Weights of a small GPT-style language model, trained from scratch on English Wikipedia.
Training: a variant of Adam for these matrices, 1315M tokens, 3034 steps.
MLP neurons of a small language model. Each row is named by its layer, matrix (gate and up: input weights) and neuron, and shows model dimensions 192-319. Each number is 128 + 24 x the weight over its row's rms, rounded and kept within 0 to 255. A neuron's up and down rows have the sign that makes its largest values positive.
After each neuron's rows, "fires on" lists the tokens most often at its 100 highest values on Wikipedia text that the model never trained on.

L7.gate175 [149 102 132 116 113 100 105 137 139 170 141 172 113 127  98 146 145  74 128 106 129 136 144 123 123 102 118 133 115 152 125 170 143 157 146 133 138  64 121 121 130 120 160 192 119 111  82 143 115  84 141 113 108 143 117 111  93 100 110 106 122 116 145 156 127 153 144  99 181 139 133 124 123 122 129 149 107 142 147 136 117 105 168 138  88 141 148 122  71 171 118 122  99 166 118 120 124 137 151 105 145 159 186 136 140 108 138 140 121 152 151 114 152 112 132 123 119 126 124 122 143 141 126  99 121 137 106 133]
L7.up175 [113 149 149 113 129  92 138 121 141 148 114 150  97 115 137 162 128 100 112 135 175 149 153 124 128  82 109 153 123 111 101 134 133 122 138 168 111 105  92 111 158 156 149 165 108 101  28 149  94 125 134 167 127 168  63 109  83 107 116 108 127 114 131 146 152 146 155 121 129 155 136 105 121 173 113 157 123 157 139 162 136 117 169 130  88 124 151 109 136 168  97 106 104 117 141 126 136 130 132 133 141  90  90 153 111 117 143 125 138 102 154 143 147 137 144 132 126 143 140 149 166 144  94 116 157 126 135 121]
fires on: ")", "'", ");", " %", ":", "|"

L5.gate1673 [109 141 152 114 131 144 108 136 133 141 151 140 145 126 109 132 128  95 101 156 131  78 150 137 146  83 135 113 125 115 169 132 136 108 122 179 157  96 177 106 134 171 168 108  82 120 101 134 158  81 114 115 129 121 148 107 139 167 120  87 105  91 136 126 117 123 103 160 139 153  97 178 137 136 146  72 131 120 102 159 125 153 120 162 126 109  96 163 125  98  82 111 100 151  86 155 147 134 145  98 104 114 122 165 146 128 133 129 114  82 115  95 123 151 145 147 102 185 130 168 102 154 128 114 150  76 145 103]
L5.up1673 [122 134 134 149 177 137 139 104 154 181 126 104 111 153 148 113 140 101  88 128  87 145  71 173 130 152 134 164  85 131 103 128 160 152 158 118 162 130 128 141 131 116 160 129 144 123 167 116  93 163 148 115 117 128  95 149 105 131 106 122 156 112 125 134 148  53 133 106 139 128 126 100 139 171 107 130 112 145 127  97 137  92 108 154 151 180 192  92 128 111 141 149 160 140 127  97 181 110 126 132 137 147 113 102 114 126 103 132 119 127 133 130  98 123 141 143 107 122 118 172 129 153 142 185 145 129  88 146]
fires on: " ", "1", "0", "2", " ."

L5.gate1161 [129 111 133 135 129 141 110 132 118 131 155 160 164 172  88 135 182 120 130 105 119 112 107 124  93  43 125 150 158 141  55  88 161 163 129 110 122 125 150 120 121 154 125 128 113 168 137 113 146 131 126 138 158 130  73 116 115 132 114 121 117 124 128 144  99 139 123 151 150 141 108 119 103 111 136 125 144 157 123 135 161 140 186  99 144 168 156 144 121 114 116 126 117 133 117 110 139  97 135 132 134 179 136 108 120 134 143 146 169 150  98 131 142 145 137 130 146 156 114 158 118 141 170 131 140 115 148 129]
L5.up1161 [117 178 135 121 112 133 110 133 110 153 129 150 138 130 166 141  94 131  92 125 103 157  76 117 130 126 148 129 140 115 101 133 114 122 115  94 128 131 111 159  99 154 126 138 142 116 141 154 108 112 102 145 175 141 117 147 150 133 156 128 126 125 126 113  77 101 142 127 165 114 141 132  99 117 101 113 108 116 109 132 111 131  93 166 147 106 135 149 128 133 106 144  92 108 143 112 164 128 134 122 177 160 151 131 119 145 143 124 197 125 137 112 134 115 125 111 117 137 109 167 113 162 154 137  69 131 136  92]
fires on: " =", " ==", "==", " ==="

L7.gate371 [155  89 176 173 139  99 150 120 131 137 169 106 139 123 147 121 111 149 164  42 126 103 137 138 168 132 100  85 125 139 144 155 130 135 128  74 112 146 133 133 163  82 152 114 134 134 142 118 128  85 190 123 122 131 154 135 115 159 159 123 125 122  74 186 138 115 121 173 120 108 155 104 120 139 153 123 141 125  95 127 146 166 113 125 141 137 185 119 151 179 140 110 158 134 107 106 122 145 143 123 119 119 145 125 102  98 133 142 106 133 124 139 149 151 145 136 167 123  52 130  79 125 109 179 109 131 112  94]
L7.up371 [125 147 142 157 115 130 124 155 152 140 109 162 151 135 116 115 133 116 153 142 138 140 160 109 143  97 150 121 159  94 132 114 116  69 142  95 101 107 134 118 111  97  83 103 132  99 134 139 124 125 150  90 163 121 100 127 100 116 125 130 116 143 137 132 118 164 119 149 149 104 100 124 140  99 140 117 149 160 111  89 103 139 139 119 124 151 126 110 143 108 149 119 161 133 127 131 134 123 135 214 105 140 125 135 110 173 140 184 121 132 109 132 110 119 114 126  97 125 112  94  92 160 149 123 149 127 136 176]
fires on: "0", " million", "7", " of", "8", "6"

L7.gate1474 [101 123 118 120 162 131 118 108  92 127 155 105 160 108 137  91 136  95 131 115 114 101 117 134 138 103 135 122 120 108 132 135 127 111 122 138 139 142 138 137 158 118 150 121 151 161 126 107 136 126 135 138 113  87 146 121 120 151 124 128 130 140 110 140 108 110 129  99 105 142 145 139  97 132 160 159 120 174 172  92 134 147 104 140 105  96 113  55 114 117 169 126  98 149 117 134 117 117 101 119 128 126 153 104  87 103 150 170 139 165 136 138 159 119 151 120 123 125 135 138  92 144 117 119 111 158 124 129]
L7.up1474 [109 175 137 148 118 134 127 172 125 134 132 113 114 100 154  87 143 129  79 108 118 112 125 157 105 136 159 102 128 102 144 102 129 118 110  86 122 128 166 149 115 120 134 146 114 153 109 158 142 136 130 153 119 146 152 127 128 103  83 121 117  92 112 181 159 144 114  95 144 112 155 170 111 102 144  97 105 129 116 164 124 129 145 126 156 140 116 106 121  98 145  83 159 130 104 174 118  85 136 142 128 115 169 108 129 128  92 157 161 123 109 146 131 129 149 131 103  66 178 126 125 140 125 101 144 136 150 175]
fires on: "5", "0", "1", "8", "–", "6"

L5.gate1183 [102 121 105 150 162 136 116 116 121 130 113 136 111 130 144 128 127 127 102 132 147 108 121 156 133 115  76 105 140 146 131  90 143  95 166 147  93  97 140 133 102 141 119 127 169 111 116 117 141 178 149 137 164 127 151 123 148 133 170 153  97 170 124 123 123 128 116 116 115  87 128 150 102 149 113 150 130 126 134 115 118 133  75 146 166 154 125 128 141 168 127 139 155  96 100 111  73 143  83 121 136 162 101 136  81 155 129 141 119 144 122 113 168 150 157 158 172 123 133 120 108 104 112 108 127 123 124 125]
L5.up1183 [184 153  94 114 148 152 152 166 121 156 125 186 104 145 121 125 134 147 162 134 108 125 145 145  87 107 116 117 140 105 124 219 116  95 111 101  91  40  73 138 102 145 105 157 155  90 128 143 116 111 166 133 136 122  76 109 140 171 134 116 134 138 101 111  99  66 151 152 152  87 105 102  96 100 153  98 161 145 105 141 107 123 108 116 135  84 116 117 142 147 160 128 129 141 104 133 157 176 141 145 126 139 135 140 134 119 141 164 147 152  89 149  88 147 124 120 105 103 122 152 124 131 134 122 116 103 169 135]
fires on: "7", "8", "4", " same", "6"

L5.gate786 [123 144 160 125 137  91 111 139 123  73 166 122 122 119 125  90 120 114 129 107 134  99 149 153 149 120 100 149  71 138 112 131 140  90 128 149  97 124 149  88 133 116 128  94  87 130 154 106 153 118 113 134 143 149 154 138 138 110 144 173 130 139 114 133 131 133 124 124 120 135  93 133 163 144 137 175  96 132  93 145 145 108 182 147 137 143 110 104 151 139 160 148 122 105 122  87  98 173 154 152  95 138 134 131 143 129 144 154 169 109 148 124 116 156 126 117 104 172 129 129 118 135 141  83 118 140  98  96]
L5.up786 [ 78  84 156 131 169 166 118 129 139 139 116 124 137 150 143 127 139 142  99 120 132 127 127 137 120 150 171 123 162 122 135 128 125  79 148 112 126 115 121 110 125 131 114 139 130 128 136  96 134 126 146 140 141 156  75 120  80 118 138 115 105 137 110 153 139 159 158 156 145 109 183 143 128 156  94 157 162 133 117 123 111 102  97 153 133 161 139 124 149 128 156 132 125 119  88 124 153 142 140 124 152 126 110 117 167 136 138 124 142 105  87 116 127 117 135 122 107 144  98 142 105 132 101 123 116 166 104 118]
fires on: "1", "2", "9", "\n", "8"

L7.gate1899 [133 151  80 156 114  98 168  98 122  77 123 178 160 113 116  82 107 154 155 129 131 132 126  99 112  84 135 117 130 128  95 119 137 186 174 112 109 102 130 191 111 125 114 150  94 112 152 137 120 151  81 138 156 142 123 113 135  98 123 136  87 140 116  96 139  96 132 129 123 157  93 111 135 100 115 126 135 106 108 114 119 181 118 104 107 146 116 138 130  94 125 115 148 123 143 136 115 104 139 209 122  86 117 116 135 104 158 160 136 182 183 131 138 111 127 146 101 134 117 173 132  45 190  85 113 108 148 157]
L7.up1899 [163 113 112  77 117 162 147  79 131 119 153 120 125 119  97 132 107  99 136 112 110 139  93 109 156 122 124 150 138 169  76 128 165 129 138 101 170 130  76 124 103 132 118 155 125 100 149 103  88 143 108 149 124 124  97  75 154 107 144 123 124 148 121 100 163 141 120 109 137 155 152 143 120 116 137  62 112 162 136 115 113 100  92 119 108 144 158 131 147 142 115 154 122 123 139 103 167 109 124 142 150 108 140 126 175 140 113 122 138 137 135 162 139  64 152 136 178 116 131 130 140 154 159 112 121 128 113 103]
fires on: " ==", ",", "==", " ===", "==="

L7.gate442 [122 125 119 143 165  98 127 125 137 125 173 138  99 173 138 137 156  99 145 115 140 115 138  92 124 112 124 107 167  76 164 156 138 137 116 116 151  86 123 140 126  76 102 163 137 130 124 151 107 161 128  87 143 117 117 154 104 122 117  89 131 134 103 157  95 115 135 143 107 154 124 150 131 121 128 115 140 132 136 111 149 139 123 123 125  92  80 153 114 109 115  78 141 129 153 114 124 137  95 139 119 150 159 114 113 109 145 125 170 208 153 126 138 137 144 156  71  83 143  72 151 132 158 129 116 137 118 103]
L7.up442 [118 128  99 167 154 169  78 160 161 135 134 124 178 115 131 122 153 127 148  96 185 120 118 113 176 136 175  69 133  77 115  69 122 122 144 118 130 121 117 125 131 122  60 126 152  96  88 145 125 141 119 113  80 142 117 138  78 110 109 132 167 138 122 139 122 118  83 112 119 115 102 156 150 112 144 129  86 120 141 108 142  81 124 152 136 120 122  75 152 132 132 133 121 123  95 159 103 147 142 137 130 127 159 124 123 127 120 109 127 126  84 170 186 174  98 130 108 133 159 134 132 159 128  88 127 102 152  99]
fires on: "1", "2", "0", " |", "s"

L5.gate35 [112 109 109 122 163 118 114 100 105 131 112 127 144 115 157 136 135 132 145 118 141 124 133 117 121  96 106 129  98 166  97 115 148 145 125 126  76 149 162 124 103 151 129  91 138 149 143 145 145 135 124 114 117 146 130 135 123 148 129 141 123 146 138 138 157  61 107 137 135 145 126 157  94  93  88  92 114 155 151 150 148 131 180  96 117 134 132 144 114  92 170 110 148  94 107  89 153 152 116 132 130 113 145 144 131 125 121 151 123 155 153 137 131 156 151 122 103 107 107 156 146  96 147 109 117 142 116 150]
L5.up35 [ 92 141 127 134 122 128 126 155 111 141 158 101 118 128 149 112  90  89 150 108  97 141 107 142 105 137 159 127 146 102 106 164 112 132  92  94 160 145 143 123  89 146 139 147 122 141 150 130 120 122 124 130 150 153 116 145 116  90 192 108 144  90 160 121 111 112 116 145 145 140 114 156 168 150 159 119 129 102 110 138 164 109 149 162 133 145 139 143  97 119 134 203 101  98 177 109 124 134 102 124  83 144 151 162 139 150 122 156  90 105 115 135 144  94 138 189 123 199 138 118 103 141 122 142 135 138 126 108]
fires on: "0", "1", "\n", "9", "2", "3"

L7.gate834 [ 73 112 111 118 135 100 115  93 104 152 139 150 121 164 138 118 124 145 151 110 131 150 125 130 144  93 147 129 125 111  86 179  90 152  84 159 125  87 114 113 156 127 126 121 130 144 122 155 103 118 111  93 164 124  96 184 118  80 132 115  80 121 135 143 136 106 127  91 124 139 153 144 153 154 135  71 158 155 187 128 134 136 124 100 125 119 108 146  77 107 124 162 113 126 118 116 150 111 149 116 166 129 126 146  77  73 154 152 172 109 145 121  83 104 136 113 122 149 152 126 101 112 133 118 131 128 116 141]
L7.up834 [115  88 139 157 113  81 133 170 133 162  91 133 114 108 115 151 134 118 173 135 153 120  73 124 121 157 180 152 112 182 145 125  92 130 105 156 101 141 162 105 125  73 129 133 113 145 138 127 133 134 157 134 132 126 156 134 124 170 107 118 105 119 157 144  78 128 121 125 128 122 121 181 172 134 150 103 128 145 115 126 136 127 113 102 148 111 100 100  81 141 105 159 121 159 126 106  86 127 177 110 142  86  86 124 136  86 130 105 105 128 156 114 143 113 121 143 129 105 132 150 136  67 133  80 143 120 136 124]
fires on: " (", " As", " or", ",", "As", "'"

L5.gate1165 [142 102 117 108 126 138 136 108 101 160 136 127 126  69 134  97  74 108  96 119 150 149 116 124 129 132 156 120 117 156  98 136 135 129  94 145 137 132 128 119 103  84 110 112 115 179 166 149 123 105  79 133 111 128 210 133 130 130 192 147 146 115 133 127 100 136 112 116 102 170 117 121 107 163  81 134 116 134 112 147 128 172 143 126 111  99 122 167 101  99 160 155 117 114 124 120 124 139  94 122 122 115  79 141 108 141 118 139 129 155 141 120 197  95 145 142 117 140 134 101 147 143 162  79 112 150  95  97]
L5.up1165 [161 103 101 115 186 129 130 117 109 125  82 140 126 151 132 102 141 154 124 125  84 114 145 141 121 128 116 139 146 151 110 162 113 124 132 147 160 136 161 104 134 118 117 101 182 143 154 167 120 167 164 168 118 128 102 193 143 171 110  63 106 106 154 141 135  83 142 149 182 130 178  78 119  90 125 160 118 162 145 120 121 137 113 127 134 120 175 103 116 148 130 125 186 142 119 132 178 153 136  94 145 171 105 132 142 135 104 105 115 156 115 119 141  90 150  83 145 136 134 158 113 131 143 114 155 118 145 160]
fires on: "1", "th", "2", "0", "6", "7"

L7.gate798 [128 112 106 140 113 153 107 120 135 150 107 107 159  98 165 148  92 147 101  99  99 106 146 122 157 143 117 104 155 144 100 142 129 144 175 127  88 168 120 178 118 138 108 134 158 120 136 123 133 154 127  99 135 136  94 129 132 138 134 103 176 136 123 110  98 127 150 111 131 164 147 116 107 125 133  76 115 113 127 141 101 144 172 186  99 163 138 138 135 117  86  99 139 112 142  91 117 160 148 110 120 138 110 134 135  94 137 127 166 110 115 156  97  80 120 109 115 128 121 186  69  75 126 126  77 161 108 169]
L7.up798 [125 133 114 142  89 155 127 122  97 140  64 122 176  98 160 111  85 122 162 128 123 205 112 113 169  90  86 101 144  88  96 128 109 189 169 157 132  91 126 131 145  76 117 158 117 148 137  72 154 138 119 163  99 118  92 107 149 123 130  86 117 137 126 119 183 132 137  75  58 104 121 154 152 124 165 128  91 131 135 155 152 129 105 127 119 106 148 169 139 172 120 125 145 128  92  82 143 121 144 156 125  97 148 134  58 164 144 117  94  99 207 126 124 147 126 144 128 135 119 122 128 130 143 148 127 112 140 155]
fires on: ",", " to", " and", "–", "-", "9"

L5.gate1114 [108 154  96 116 105 121 119 111 140 132 122 146 168 157 135  96 106 101 147 123 121 125 160 164 135 118 123  99 159 148 109 137 129 104 135 124 124  93 171 173 116 160 140  83 137 108 117 126 160 159 158 118 149 126 133 123 127 143 124 120 113 113 129 177  98 131 115 111 111 152 168 116 173 151 138 102  99 151 156 139 144 131 126 152 168 125 103 125 140 128 143 166 116 134 132 134 143  97 120 128 135 134 183  92 103  98 197 155 118 143 120 125 112 120 137 148 140 147 180 106 134  82 157 136 106 111 110 111]
L5.up1114 [130 146 175 112 137 119  80 189 151 144 157 106 118 144 134 131 105  95 120 104  94 129 122 117 164 104 126 129 142  82 101 152  67 141 126 134 170 113 112 126 147 127 127 108 156 138 165  91 151 134 139 130 143 152  99 138 101  99 115 149  94 117 110 143 115 141 131  97 128 104 135 136 103 109 135 139 143 135 167 124 122 129 136 151 113 147 131 187 109 159 162 120 122 133  96 147 174 129 156 108 126 132 131 126 147 113 114 127  91 139 147 117 144 135  91 152 110 114 153 167  77 157 119 102 187 128 167 125]
fires on: "1", "7", "9", "5", "2", "0"

L5.gate949 [114 143 124 132  72  96 118  94 123 121 116 127 176 118 129  66 114 117 129 128 107 127 141 144 149 115 110 107 133 152 125 103 140 122  93 128  78 146 151 101 131 146 140 138  95 150 131 117 156 200 127 122 129 141 141 170 105 119 128 134 117 153 111 152 151 112 121 123 131 175 163 194 122 136 130 147  96 126 138 158  97 106 111 131 110 126  93  91 130 105 143 131 126 121  96 112 135 130 149 163 167 117 131 136 136 166 124 131 109 132 204 131  71  97 155 126 104 162 105 156 128 121 143 127  95 125 124 113]
L5.up949 [167 166  97 134 111  84 160 122  95 123 124 126 140  98 153 138 124  82 119 133 121 126 119 126 142 157 125  94  73 120 118 159 102  64 128 162 114 163 169 120 132  82 118 122 117 127 116 126 140 116 121 134 150 136 102  87 189  88 159 110 111 135 132 167 120 121 111 144 143  77 112 147 143 172 115 114 102 170 160 116 125 114 143 161  81  88 141  68 103 133 147 150 123 102 152  71 129 149  99 157 137 164 169 120 130 150 142 144  96 110 138 148 137 105 153 129 141 146 128 122  81 175 117 109 101 142 115 145]
fires on: "2", " held", " at", "9", " live", " place"

L5.gate1333 [133 178 107 156 141 152 126 159 127  94 145  64  96 121 130 147 135  89 152 117  87 142 105 100 156  82  87 128 126 106 134 142 144 121  88 117 106 146 125  92 178 168 124  88 123 116 122 133 104 118 117 108 194 123  93 148 155 149 131 127 149 112 151 123 138 137  65 128 138 141 145 113 140 113  92 135 147 104 152  95 179 155 116 154  80 130 111 148 156  97  80 124 111  89 151  94 115 156 119 112  93 155 117 146 127 147 128 127 140 123 131 157 104 127 153 132 146 163 100 141 103 133 170 114 130 126 153 133]
L5.up1333 [ 82 113 193 137 130 131 159  89 122 124 101 128 163  93 121 136 104 101 127 118 160 154  91 143 143 179 174 141 129 124 120 102 119 109 172 156 149  48 149 130 130 127 146 147 109 131 166 128 116 136 136 173 135  87 115 126 111 183 153 120 133 118 124 122 115 123 115 106 146 147 114 155  73 133 159  86  65 123 123 117 146 148 150 138 170 169 148 129 121 168 123 101 177 165 159 131 103 108 137 130 116 105 130 104 154 112 108 102  83 150 180 132 136 108 142 127 156 104 131 169 132 115 158 109 141 130  90 141]
fires on: "1", "2", "0", " career", " went", " later"

L7.gate1816 [125 131 148 136 132 101 101 156 124 132 118 115 142 109 124  87  81 108 167 149 140  69  76 107 147 155  87 123 119 111  90 103 138 167 129 126 140 135  94 135 142 121 147 141 142 121 116 113 154 131 113 163 114 120 125  79 142  89 131  74 120 158 133 120 143 128 109  98 135 160  79 146 150 132 162 131  94 128 155 147 142 120 144 114 142 143  89 127 125 152 149 120 115 110 127 142 116 130 140 122 107 145 121 136 124 130 144 154 111 137 161 173 114  88 159 131 124 116 125 145 142 140 147 130 163 178 108 122]
L7.up1816 [153 132 149 133 108 119 120 107 131 183  87 143 120 109 111  93 173 143  82 133 106 152 167 136 120 154 162 126 157 136 149 122  81  91 127 171 131 111  95 155  41 145 114 113 104 149 151 132 138 202 138 137 124 126 109 121  95 108 135 110 113 127 112 142 101 133 118 130 130 133 122 171 112 119 118 153 111 155 136 138 120 150 130 166  75 137 153  93 136 194 178 157 153 155 160 134 129  97 130 155 158 117 172 100  83 115  71 144  76 128 137 129 130 113 140 163  71 157 119 106  98 147 113 125 109 132 149 166]
fires on: " by", " with", "0", "5", ":"

L5.gate1672 [115 117 148  87 124 128 148 182  75 106 122 102 171 153 117 121 140  78 118 151 102 157  83 165 128 117 116 103 143 134 136 116 145 124 184 141 107  82 106  89 116 128 118 109 108 172 101 143 128 149 154 138 164 119 107 141 126 152 113 100 140 146 125 131 132  82 156 119 128 133 140 107  89 100 111 146 126 188 151 139 134 110 127 130 144 118  72 118 121  90 118 125 128 110 112 125 152 150 129 184 126 166 139 118 119 133 124 138 128 116 179 148 117 123 139  95 112 135 174 115 118 122 138 138 103 119 125 123]
L5.up1672 [132 140 113 151 115 123 110 156 111 134 147  94 107 107 125 162  95 129 118 124 133 123  91 138 134 105 174 118 165 121  87 140 165 135 139  76 101 170 156 153 174  94 107 125 121 119 171  85 126 110 158 132 100 119 102 152 120 141 123 137 126 120 143 139 139 133 110 122 121  89 123 118 110 101 108 128 105 151 117 164 131 134 126 142 148 115 176 108 129 165 151 168 138 134  86 120 126 121 163 112 146 112 151 132 175 108  78 154 124 141 113 137 112 123 112 135 100 157 144 141 127 122 144 131  97 112 106 130]
fires on: "2", "0", " (", "1"

L7.gate1748 [162 137 113 155 117 146 114 121 118 129 141 145  99 118 129 191 144  79 134 124 115 107 112  96 106 129 157 111  85 172 105 136 144 126 144 121  75 123  84 104 138 161 124  79 123 140 102 132 115 144 164 129 155 131 105 117 145 136 114 120  98 175  87 145 137 139 120 143 143 161  98 114  95 105 134 128 144  80  91 141 131  89 142 131 100 161 148 101 156 142 170 136 132 131 102  87 145 158  86 129 184 114 138  73 138 151 152 159 184 141 143 144 132 112 138 144 113 117 139 126 110 130 141 166  88 140 132 155]
L7.up1748 [134 144 139 131 116 215 137 112 123 194 132 137 185 134 140 117 131 111 148 110 131 124 105  93 141  86 174 100 125 142 105 133 101  93 109 143 115 163 100 141 151 120  92  71 127 131 131 125  74  93 128  99 161 120 108 123 137 123 133 152 100 138 112 135 109 134 128 123 101 112 115 142 130  88 133  92 155  97 117 128 128 123  79 116 162 155 162 171 109 144 144 117  93 136 102 125  89 140 147 102 125 114 116 142 145 136 146 128 120 122 144 127 122 147 123 115  89 110 129 148 105 106 154 134 167 116 132 142]
fires on: "==", " ==", " ===", "4", "==="

L5.gate1748 [136 103 135 117 119 160  88  96 151 105 121  95 165  90 132  94 126  62 145 105 120 148 120 127 123  59  81  86 112 107 175 108 150  87 121 141 113 136 112 142 140 149  80  89 166 140 166  93 162 149  87  84 149 119  97 164 108 183 153 107  99 168 125 166  97 103 133 144 140 137 134 145 116 129 144 122 136 139 144 111 130 150 104 117 164 124 109 100 149 159 141 123 132 137 103 171 147 157 135 131 125 131 148 121 122 137 123 142 125 134 116 147 133 117 138 105 142 163 155 128 117  91  79  93 124 139 127 132]
L5.up1748 [108 126 115 115 132 155 105 116 102 156 149 113 150 128 145 173 126 120 110 144 171 133 126  76 112 122 128 108  88 119 125 113 110 154  75  88 173 166 113 128 115 128 141 133 124 128 128  97 166 158 154 124 149 111  95 128 133 121 134 125 124 128 125 172 145  93 148 168 134 121 134 148 154 127 144 123 123 145  87 114 125 156 139 110 136 149 135 136 117 130 119 116 143 116 114 166  79 113  92 147 175 123 118 170 133 124 109  93 136 114 129 115 141 147 134 143  98 145 126 145 171 181 131 155 107 145 118 128]
fires on: "5", "6", "7", "1", " ("

L7.gate1161 [139 122 133 164 116 133 116  91 119 103 150 103  67 112  87 114 105 122 129 109 124 123 146 149 122 145  85 113 148 144 136 135 141 114 112 150 139 118  92 140 144 144 163  88 139 103 165 119 146 138 145 123 146 146 137 164 134 146 130 132 118 127 130 129 148 127 133 158 145 152 210 110 173 115 161 181 102 123 136 121 149  97 153 153  76 148 119 108 139 103 134 161 100 110 150 124 131 119 141 121 119 124 194 156 149 145 114 133 131 103 149 103 174 101 188 119 137  98 151 135 143 121 130 130 146  99  88 118]
L7.up1161 [ 92 116 156 112 178 110 122 100  96  95  88 155 150 155 120 123 176 125 126 137 147 157 129 140 153 122 157 195 117  91 148 109 117  82 100 127 161 132 130  96 133 149 160 118 104  98 139 117 166 132 109 154 157 126  90 150 126 137  90 114  95 139 161 138 117 105 104 148 111 112 139 114 109 132 123 152 126 112 155 147 125 126 129 118 113 125  70 112 149 149  84 116 119  90 149 140 147 102 109 128 119 105 148 126 104 139  89 131  93 123 173 122 109 141 106 107 100 129 105 144  63 131 130 134  88 129 129 105]
fires on: " of", ",", " in"

L5.gate451 [ 95 118 170 133 154 149 125 148 128 115 119  88  95 143  96 129 143  96 107 149 127 125 130 119 130  73 118 106 133 163 124 141 122 112  97 111 121  77 122 115 136 125 131  89  92 136  76 118 150 119  85 120 129 105 169 126 137 102 144  65 126 164 116 148 122  97 108 143 115 198 136 114 150 101 159 162 128  82 130 111 102 141 150 150  78 122 135 116  90  67  94 176 148  63 134  94 128 140 118 142 134 156 143 135 144 146 167 166  89 122 107 120 147 169 140 101  73 125 108 113 116 142 147 149 133 108  96 173]
L5.up451 [130 102 161 113 169 125  76 105 152 124 148 104 136 143 150 120 135 118 108 159 128 107 129 132 145  94 126 147 138 108 125 139 116 154 112  75 132 126 116 166 123 130 150 138 103 141 120 122 150 148 140 123 114  99 145 120 144 129 120 130 163 164 125 140  65 105 117 130 141 172 147  89 119 125 162 108 119 123 185 130 135 100 119 151 127 116 178  72 113 131 130 125 117 108 147  95  92 131 131 171 125 127 151 142 138 209 134 180 117 106 121 134 130 169 117 118 111 119 145 137  97 131 118 130 137 113 156 127]
fires on: "9", "0", "8", "7", "1", "5"

L7.gate1211 [139 125 154 115 138 107  94 120 140 109 147 153 135 123 132 121 131  74 170 131 135 133 122 105  96 114 108 112  96 115 131 146 160 140 131  91  85 100 116 127 133 178 130 133  85  72 151 130 157 134 104 125 125 145 117 121 127 137 152  96 108 166 115 129 123 200 132 128 128 115 129 116 119 127 116 134 138 138 188 124 140 119 144 112 112 100 111  80  97 131 127 138  84 168 136 130 105  84  85  90 145 125 184 160  57 126 149 153  96  79 146  74 129 119 129 122  92 127 131 105 133 103 137 129 139 101 127 126]
L7.up1211 [109 111 145 140 141 140 106 175 109  90 136 164 134 114 121 177 136 112 138 141  98  81 128 136 107 118 136 133 144  87 118 159 160 146 121 126 100  79 172 159 169 119 128 192 131 106 119 143 138 105 111  94 106 128 116 126 123 105 135 136 131 110 127 146  85 132 126 120 151 116  94 122  86 142 164 127 130 103  90 131 138 140 122 174  93 130 110 133 151 186 151 153 146 164 147 129 147 126 137 123 146 152 143 164 102  95 161  92 160 126 156 114 184 115 123  77 168 124 132 134 145 102 119 153 118 124 119 138]
fires on: "|", " |", "',", ":", " Synonyms"

L7.gate1765 [122 135 126 109 149 180  75 106  64 163 138 114  91 120 104 108 130  91 104 114 129 137 137 160 132 136 139 123 129 154 156 151 128 127 123 124 139 127  49 151 124  80 114 165 144 130 165 147 158 170 153 101 123 140 138 156 102 124  96 134 146 180 145 124 147 120  93 146 109 141 133 151 144 111 142 112 140 160  90 125 150 137 129 130 139  88 102 120 165  93 137 111 137 147 114 123 114  99 103 127 125 154 141 135 146 104 125 123 148 121 128 145 115 120 134  78 123 114 147 132 120 139 130 131 106  28  82 139]
L7.up1765 [116 147 161 144  95 105 117 111 121  84 160 141 153 118 123  72 149 163 122 120 161 133 154 125 110 144 136 153 115  99 147 158 145 106 126 122 122 132 151 103 153  74 107  93 152 105  98 142 143 105 119 124 154 123 177 133 136 105 127 126 132 124 137 150 113 122 123 139 150 129 122 136 151 149 131 105  99 129 160 127 104 138 154 148  71 131 111 128 161 107  76  92 132 111  85 143 119 120 150 110 118 166 180 150 155 124 145 156 125 135 139 109 104 157 126 115 108 133 134  97 109  87 132 124 142 141 148 111]
fires on: " on", ",", " in", " at"

L7.gate628 [129 123 102 152  94  98 125 113  98 146 116 106 123 109 107 139 117 137 158  99 143 135 133 122 141 161 100 159 114 145 114 163 172 100 134 136  74 136  70 168 200 112  92 141 124 100 185 132 140 100 124 140 153 128 108 158 134 141 114  75 124  87 149 118 144 140 146 152 145 158 139 143 103 133 147 124 135 146 126 135 121 102 153 132 110 110 148 132  87 119 136 175 159 145  99 109 107 134 127 131 131 116 100 102 120 104 131 106 119 144 172 133 129 109 128 103 138 138 154 144  95  85 149 169 120 126 152 164]
L7.up628 [124 146  98 141  95 120 159 174  93  91 114 121  93 120 149 122 122  95 140  96 155 123 144 116 118 133 143 115 143  90 131 128 102 167 120 110 166 118 142 118 155 101 136 180 136 109 143 183 125 113 149 138 115 104 142 140 150 100 121 119 158 112 169 128  94  83 114 132 115 156 140 134 111  95 126 100 158 125 148 151 139 142 113  87 122 154 154 135 150 118 127 138 135 140 158 103 152 119 133 158 116 147 146  98  75 145 128 118 141 152 140 130 151 124 116 100 140  66 128 155 152 147 149  98 137 102 196 216]
fires on: " and", " ", ",", " or", " ("